config.yaml
norm: "rmsnorm"
positions: "rope"
rope_base: 1000000.0
parallel_block: false
init_std_down: 0.0046
decay_shape: "linear"
doc_mask: true
steps: 8996
MLP neurons of a small language model. Each row is named by its layer, matrix (gate and up: input weights) and neuron, and shows model dimensions 368-559. Each number is 128 + 32 x the weight over its row's rms, rounded and kept within 0 to 255. Numbers have three digits each. A neuron's up and down rows have the sign that makes its largest values positive.
After each neuron's rows, "fires in" lists the words (lower case) most often at its 100 highest values on Wikipedia text that the model never trained on. A number after a token or word is its count.

L4.gate1618:105133066098100134123135099096139083142107150126164134112164099122139181102091136099109182143094122174122145098098117163142131117142168125164106157080126066156150182092126120129140184084090145185100149145083121113131105116149060112104131138136165116134122101126099143162149118100080062167080144084147145130137214157144148133136184136110185061131181138094182090154170142122132159107136095109052130142080137147119078061102126144149153053150158091143131123129081048124138124102143112129204139153122140127162127112138138170165133154110106136117140090132173133068124120134156117140
L4.up1618:124106111122145091167128223154090153138169165097071123102110137138120109137127153136120143135142127089140081092126125193099110204094107103112111111074139151085156159130133159137110125075114113120112085101148168101145072065126202181126108112144200169202153147167110194160106110172095171154129066164120044136117163134161098126127133080112129093158147168111098106146140142121132139168163090186137115133099105173130191198106087170066128115143098107145093146136097075167154127137082154149106123161150134126113118138133076080143109168118115119100163118082146111097146116179097169103
fires in: "that" 88, "the" 6

L4.gate1805:148141051112109198093154140191146112072088109078082109118133121199104129195101186101086058141120119145140108122146083116109157095165060095064132040134119120133118111168176120140071132187129124117213167089142173093083166148110120128125079108147144128162126140120146196137147107118175133112105115143132163138159145087092103139112123115096128051153127144099097076089164118160187106169116123127136125118099175169169156113134076152153096123105141118101156166136150162138156144120164148120121176081120163152097102133123112161087140173125143129151154128193121198112153206198029129198
L4.up1805:165173092133128132127135113093113115122118155163089116132156138147160199191127114115093059149071082155131125090168078135145135082156119134104080154084127108137090191156191101095093092117150150114166146150121149101130090162156131118160135106099099100180078139096086166125133083166147158127062121140127141098121162051176113117128059120167126174143095123148103067113151117125131136115112118071157123116162103134099130112167107151157100125146100141111138160121089143126146134142169138103124114072114175133114094114095115112169149160099105166173156112110067093113148180169092126118
fires in: "was" 20, "is" 11, "a" 6, "be" 5, "not" 5, "were" 5

L4.gate1708:195116137125136091101206103158101108118178120171113193071185128105155156144211091099190184096119111149115145146119154171155189124166144092035111160117116171089119128080148155130097166183137103139151143147118141184125090154189113151149096085157094078099095132083095083163148109139129137126114122112151129059078142147105132133166100120112144157018172126049096089175140108114086122164082103062169165157183159107119089152148125109142114145087088087132148124150173112104126145114096202170195113087113195083139105080122186092162102183154176103096123097144124102141135130087124135186
L4.up1708:084158161180193112156173127135060159143118154120133196120171119141125070132151136130152183149163139109104133161070174078133119124136109108121105153121070151090102096112142109187140165169122163141138109106162050131166088180132068081150130112112158125169048131129046076125096107125094073150156105138143221069157148160117153073085124212137078196092136187065109112093149067141076053104127099134193168116169187107104095172154165091123093140070141150146151100100115136102094131104090125144130150102102174115165164112066143119110137193173144083175138137164089132090094158117108154166
fires in: "the" 22, "to" 11, "of" 9, "by" 6, "in" 4, "s" 4

L4.gate639:159134152115143159105071167186133145116136172089115183118122082143164145149102115060104135165105134144158173123112122134083078116097109085155096139081086048119171138133144102138154120117125123138089171140097087110121132086194113164166217193187124135082165147117166118142117108110122121113125085182124065099123106129174149141092172129135128107087171072121145142111151176130133070138116115053120161159083143149103107120157177113167162081121096101145145068129123136125114156165133070151106124161106153135103131146131106176129120126105143145142023049122094186178165148147108140094
L4.up639:125185112116172153136065151154102102138145156121064155114095144096155135078140085115156135145090107118105139153172088151133142208121133066103183185106133087110162142136201124102135117150116150096073128146099083132098088122134143122123101137088123125150182137153105138117131173143179095141100142109106081171137122112132124122150154218115100170115180144120087091121021081122148110107101207110146113142221091143061167147106089140144112117107119081137099062141118121148141134140142087115080103142162138087181109049077090197106070119176139154145082097161130124145122091174084097100
fires in: "the" 31, "that" 20, "there" 5, "its" 4

L4.gate825:151151116181160166139110090186131112102133140125108151116182152080135147133123083169170074097121145090082054143145148105172166102147116124137155122114171152127122146089075179144106125142098134148054163127106122155150108051085122089076095125105066117114172079126153081166130118110093201153110124122183091174087129166113149142175059120171130131164149179101133133144120093151140132109105142106142100105095138125171129143077155099140135128160092094115088155150135111118134099191150144112140093127121105126126137125128100152150172132041176134089141079134162078108099061168094107156
L4.up825:136084090085177128114134147143191161134136141122116160138106114133112162196135123100116115123133082148103108093132142149136165124108136116095124100112105096190034141185126085113106210163133143123157101173163156117175106103155151124101099102083119035180138160124119183080121156152133157076097125129147145139133154110099116155124083152137130167141127144137079102127145177113172093138106154162144141129134133106153140110153108136118102142112156084172170108113141122166190143104088199128144127105111159099117169072150128138109124119077157057114090127141170126145125163195134176171
fires in: "be" 19, "is" 13, "been" 12, "were" 11, "was" 10, "are" 5

L4.gate421:166158143161127102190180173137079154130144157147098101130106119121145128132128097124129132096137145168105137155095100176148072110143089133153137127067177099140111114149169082071053173143118062151164118117082086137111132123165145150097094147157110160150092143172154124115076125115188088107132151140104107108119116109142086139093160165146164155125094170148089099122100161175114086158092172169157097108141060116124128090121146106133113148169086146127122092164117129133153103085141103138132140103162125151143114129153155105175147131064129153115171055124138128159148177167135156147
L4.up421:127123146100110141118169174069115123121152137141180160149124178120096167116050112140175143089162134198126121095151118148107134114120136089147148135104114116090161164149110114118128162105073099125072100182135150116182172110115164119134103120120128133148151116138118111145125184114171101109138148195116059119140134129100117156115158098089162163102125165085107117141125129132173215089104123158151130080127176133142059081131171146072139219119109196164143115068198117140166129213118104195132098192134134216151083113104120158057121142114126146080112116106112139105084166153108099158
fires in: "are" 15, "was" 13, "is" 12, "were" 11

L4.gate544:153120163086133134107098140114195154062108159085157204133142130148113097064174146126071161188099149180158099123158137143115129198144146105154162096082092072133160207130133171111073100105130141149104065122100102123173105163146151137077143137170088119099131131181104104112156077100096109096112146109113224139156130141123120179134116154145180123134072185081077129149201094079136099089074186103168149142163134104111151194151093089171170110089104089086143093121118121099106131138171147153095125124164113108089145113104083155133157095147136093088088172124169060149158129130114121142
L4.up544:178154120125136148128174152119187099213127123156113111104162084111138184141116181109123115122128103123120136108144148154097148169147142153108139074145142131087080197151111144168123181135110069163103088131130148139172089161109117158153104098116139081158097099162135195078177113087118115059064078090102191106142156121108119130097102145122131119148163122134109101129156088155144143166104117071181128144112184078158160187160181146046117117159098128156077138125090179149160115174142102111057149126149106118101138123133097099103085159152117164143119064101104077184160184082075141131
fires in: "s" 54, "world" 4

L4.gate199:055169148114148086103118146180148109092175105165139158105109108160156075063094096169147112121128176125127151091186096185130104207154111075132116133109102106143097092170131218170160135145045079077177160142146143159144184129117130123152116175132133174175117218151112151122124107106128091100125159135139137117141127168165139165072079113165102116132118091135137053117148113194148119140182130156163040142202098125109125157116040137095189070130153127142105138115131134115137156104104121134119112132152138101071096098172181148179115141165178138105148114086116050075078178167104139129
L4.up199:130108103139133107127127183117175192161141107161119132074113168111096106065124133154134105168103135165120137087120146191086114048103098131175099122136151105122125118149132151110146181132120136080103106057118112077083102158104133109150183132160117142162161131130054164106135069106156107099119116148172168154143193169128123113089095160062156150126161145192164127102123089157117194132189108147132075087099122145151120094099126131107112088127149163166088159125149155125149130148194171113102113164101126148206102158127095145068103164142185094116129169084175086116143162134104122141
fires in: "had" 18, "it" 16, "has" 7, "was" 6, "to" 4

L4.gate357:100110113156080086145155121120136158117073129110114117119152046112112215111149137102150114119127090135105166119126129163095173106133119166103203097137119068139119144153174102087125176072172116135158229133097145100142153124122101090097100162117110093116154101110113186097089125128071099132094136167069112116131149113133167116105119172098137102056125152131198156100122123048141097121148100188111079105157173141091151144095091171087106178137160082099126124162163134176136076116141093184112131157119158105174204102134188148179136112151170131146125117098082166095160159138098063063
L4.up357:111156056175104108129118149112152110126143045114141157140105216191159167071086142199156095135184063138153163054115078183134145102128121067158102139148142057150190106122184176168156190160123104155141138140132181109126110084124144141164133110142154159137073120080127153159115158111099105105136104080115133107111096106206073107112171114157104198110173184137137107153124112135175144171149113112128119083123150105124138139104115154227163135128111108108097133097145159193134073112183120057164138156120114098120143089140134138150141155138087181091099103094104102177089088176127125172
fires in: "only" 24, "a" 11, "are" 10, "but" 9, "is" 6

L4.gate2:136104124099134148108122119078110089122129123150113164129094092172148121161148085173052106065108102218103110164167126124105086065141219120157141128132113105160175097134140110100052078159159114132150164140067119184082125146120062151086109119201104159154154127084134140133075127108136172117104137096132195117138148124110115164100083139124119071129114130092158049127085090138111138093119108125052083127132067099087139154140183171080132138147123104134162091067103130117150121135167158074103120094161144174129098157053102103185133095107158110103187103121181140122083116140165122152
L4.up2:077095155140147127148122111111089146101175107113057112155099068136122107153162093094117073156132070167064162129146195181127110123097127114077183113127134108150154085128124140109046164141151166053145122103094104119084012131089048151080094141113116159142117127054115160215129146166156143077113137147130164154077128169095176097121101148174107105135115098137153098130130138055129058111103056066115128152149074118136177197069172114081190097118098111086164163107102141119134080122213154152122128038094154150177150141140117110160159063091074111122167084137149111106129140140094119071
fires in: "was" 12, "also" 11, "is" 9, "be" 9, "are" 7, "were" 6

L4.gate1336:112115132073135099132134098097103077147076134173134179159141121126137098155106144064146135157096125126169150139139164106142124120143130119186069124150116122109169125060193173144128179129188085194148135157133143189125176095126130161090120124060130101157151098070120128067145100102166091133076088088140133131101167115123103118162190111055101121139149076130093168123095112114117168124116110129138107148165121136142137172146090173077178117103117190137137103161115133140112159173096098096131154115135101125146124127145114139107131143161125122127201141142175125153119125079220139101
L4.up1336:150071131061058141108162153142162137164108102156132114120097065096154117174052109140087111120152118122201144154084097114116144054131164135156141123094140121128126160123127105128165151170182129150077080178115170141104115116127125150088117112138190132060051127057131176101117080153117099146114166128079188158129195134143150102120077159150086146138099097095090072182122132075140132079126102178140083091055114117121119095066119136124123068142137162090180143131129130151104183160146163150117127183101095122097129109096166156084073125090103127124088113131085148154146137112099101117
fires in: "for" 19, "as" 15, "with" 8, "in" 8

L4.gate370:137126154126164183111065111116144139107123075115142157117135104107159088155105120117098171187177088103156132118103177131095154110150185081110150111170158098138079147114112073138111134095124077134214104108112161133147106092098121169177116156154124124093128121132103093128212086135091081112095145172107117119113083150091169115169115164117143130109116157132031189161144109180122116127201122159109101113176159201097168076065105146099104131120147165109103115130085163109109060077130097162079076093118076130098099110120134154149183157061181173161086128077177150124161180105139108138
L4.up370:111110149150165135090129151225133142151126152155125100177158181116131126166089152206139121122048079149103093063122139108127102116096078120142118135126109094135087137142059117112114144109138143142171112153102117144127174139123100148157139133180123098111101144172095081145189129094163131123121145105137176127168109074100122208090115034171109137130157106201127073078164152126119143137156160150123094122141106104118147082115125149090107035125094160153156126155153119177105049151164094141144082110103113121147111103116145133175164101203153078132104092152153125176109074124161162108
fires in: "he" 43, "was" 15, "they" 9, "eventually" 6, "it" 4

L4.gate305:127098132176142165152168097124178107046129144118179138187126114125077098117173110109087089121093128116109163154082174137156098135118073121107093167105150132171113099134143139123077139149100127097162085060190098141126205172127172083144089120162118165094127092130175082087150171148124105110098085171167157161192131071124132104123096110152101136179107157060175114122151144117063109120118104193142117169102078138142198137167138109130132149135130168125115108074155107137103150100129170104106073122059157108179145128084102043119150148131200067134113110128095113165108146154128146111
L4.up305:095155184123128089130174164134101089084100100104083132126165147152143113111102114108111114170100123168132099091092082141162157158119083106087219093133125071196105149088125124128109170125152124126154105074160123122109074092079140089182085134126087183153179178132150156144130125152129182098094128198124180086108168120178122118122157079148127115092097106120113111071156130076142094160127163131156082140089075090053089102200147107101151117158123089124143082116119058179123124051169172141110094114133148139123185144134145121165125083128158129189128113132171099128135170121152076163
fires in: "was" 60, "is" 10, "not" 4, "been" 4

L4.gate320:184128118115094126207102063146157100140141108122108120202109110105166196136128133219124072120119080120060127120185133136147154169115105101161096154089178105113128120125146124078162111125160123128123219145087098090120095080136185154121097193094141106145124160136112107145115112164096124107191128149120126099141136139095133137165140152131100229126126073085073075076130215136115123098097178169121153121129116082153161087139089161080088115141129109087126112098195166181107182123113121067148137206102105099159120156166116121067148106134130138154124160084177126156143068118080177132
L4.up320:125122121105106115088132099156184112134084107168180127132139066115165085139108142099103142145094115103128086146159145100176186083128128090147154082126093103208133114131115138125110104103106128213135172137136069143122121104167149131100149190091187135089128126077127116083125125133132135136185229170084118121140160163158096108139128153138110142116166176162137151086111180138100098184070142112097102136170104151148098106090131122153109096130103114120129090112152127126117141119079096109105094216116104094130169185190124134128123136099117124081138121107143167165135105153141159177
fires in: "by" 20, "of" 19, "as" 6, "for" 5

L4.gate916:138111096105137186202123157092137136094098122086115135137155132148068133115119170151134134130117125088142146162044118149091073122110067054161101069085163117158095164120168157134109137125187082116173128110125149174179110088188126149117124131157129148147092152120166146120152159140131123213118100136141087145124099099112091127095115132152140132098118224131070118131082091145110136142087121169114108113123093117104165142133168076152119114158152167143197149146112123085071143151164154106181207132146101127108095088136133162078079135117143120094080123165160102121156087121159130144
L4.up916:110111091189156164120170143125123176126086077099163086136131103137197097095163178131105160173200116133123123155158108088137168166162119095140134118191106101122139128119080148142143123160148130160099129135192133115158195168107156138119172129074175106081141173106107121066180099163093131161189115096140203085175068149141067137145117178118191081080131097126134121055146123165107151182141119150173117105122069170126120128135159062080159121116110147135087151098109130174073098092194123073100107147177125160112095107107136101109136148130119132127110117098188189108157184143129108080
fires in: "the" 29, "s" 13, "their" 9, "his" 4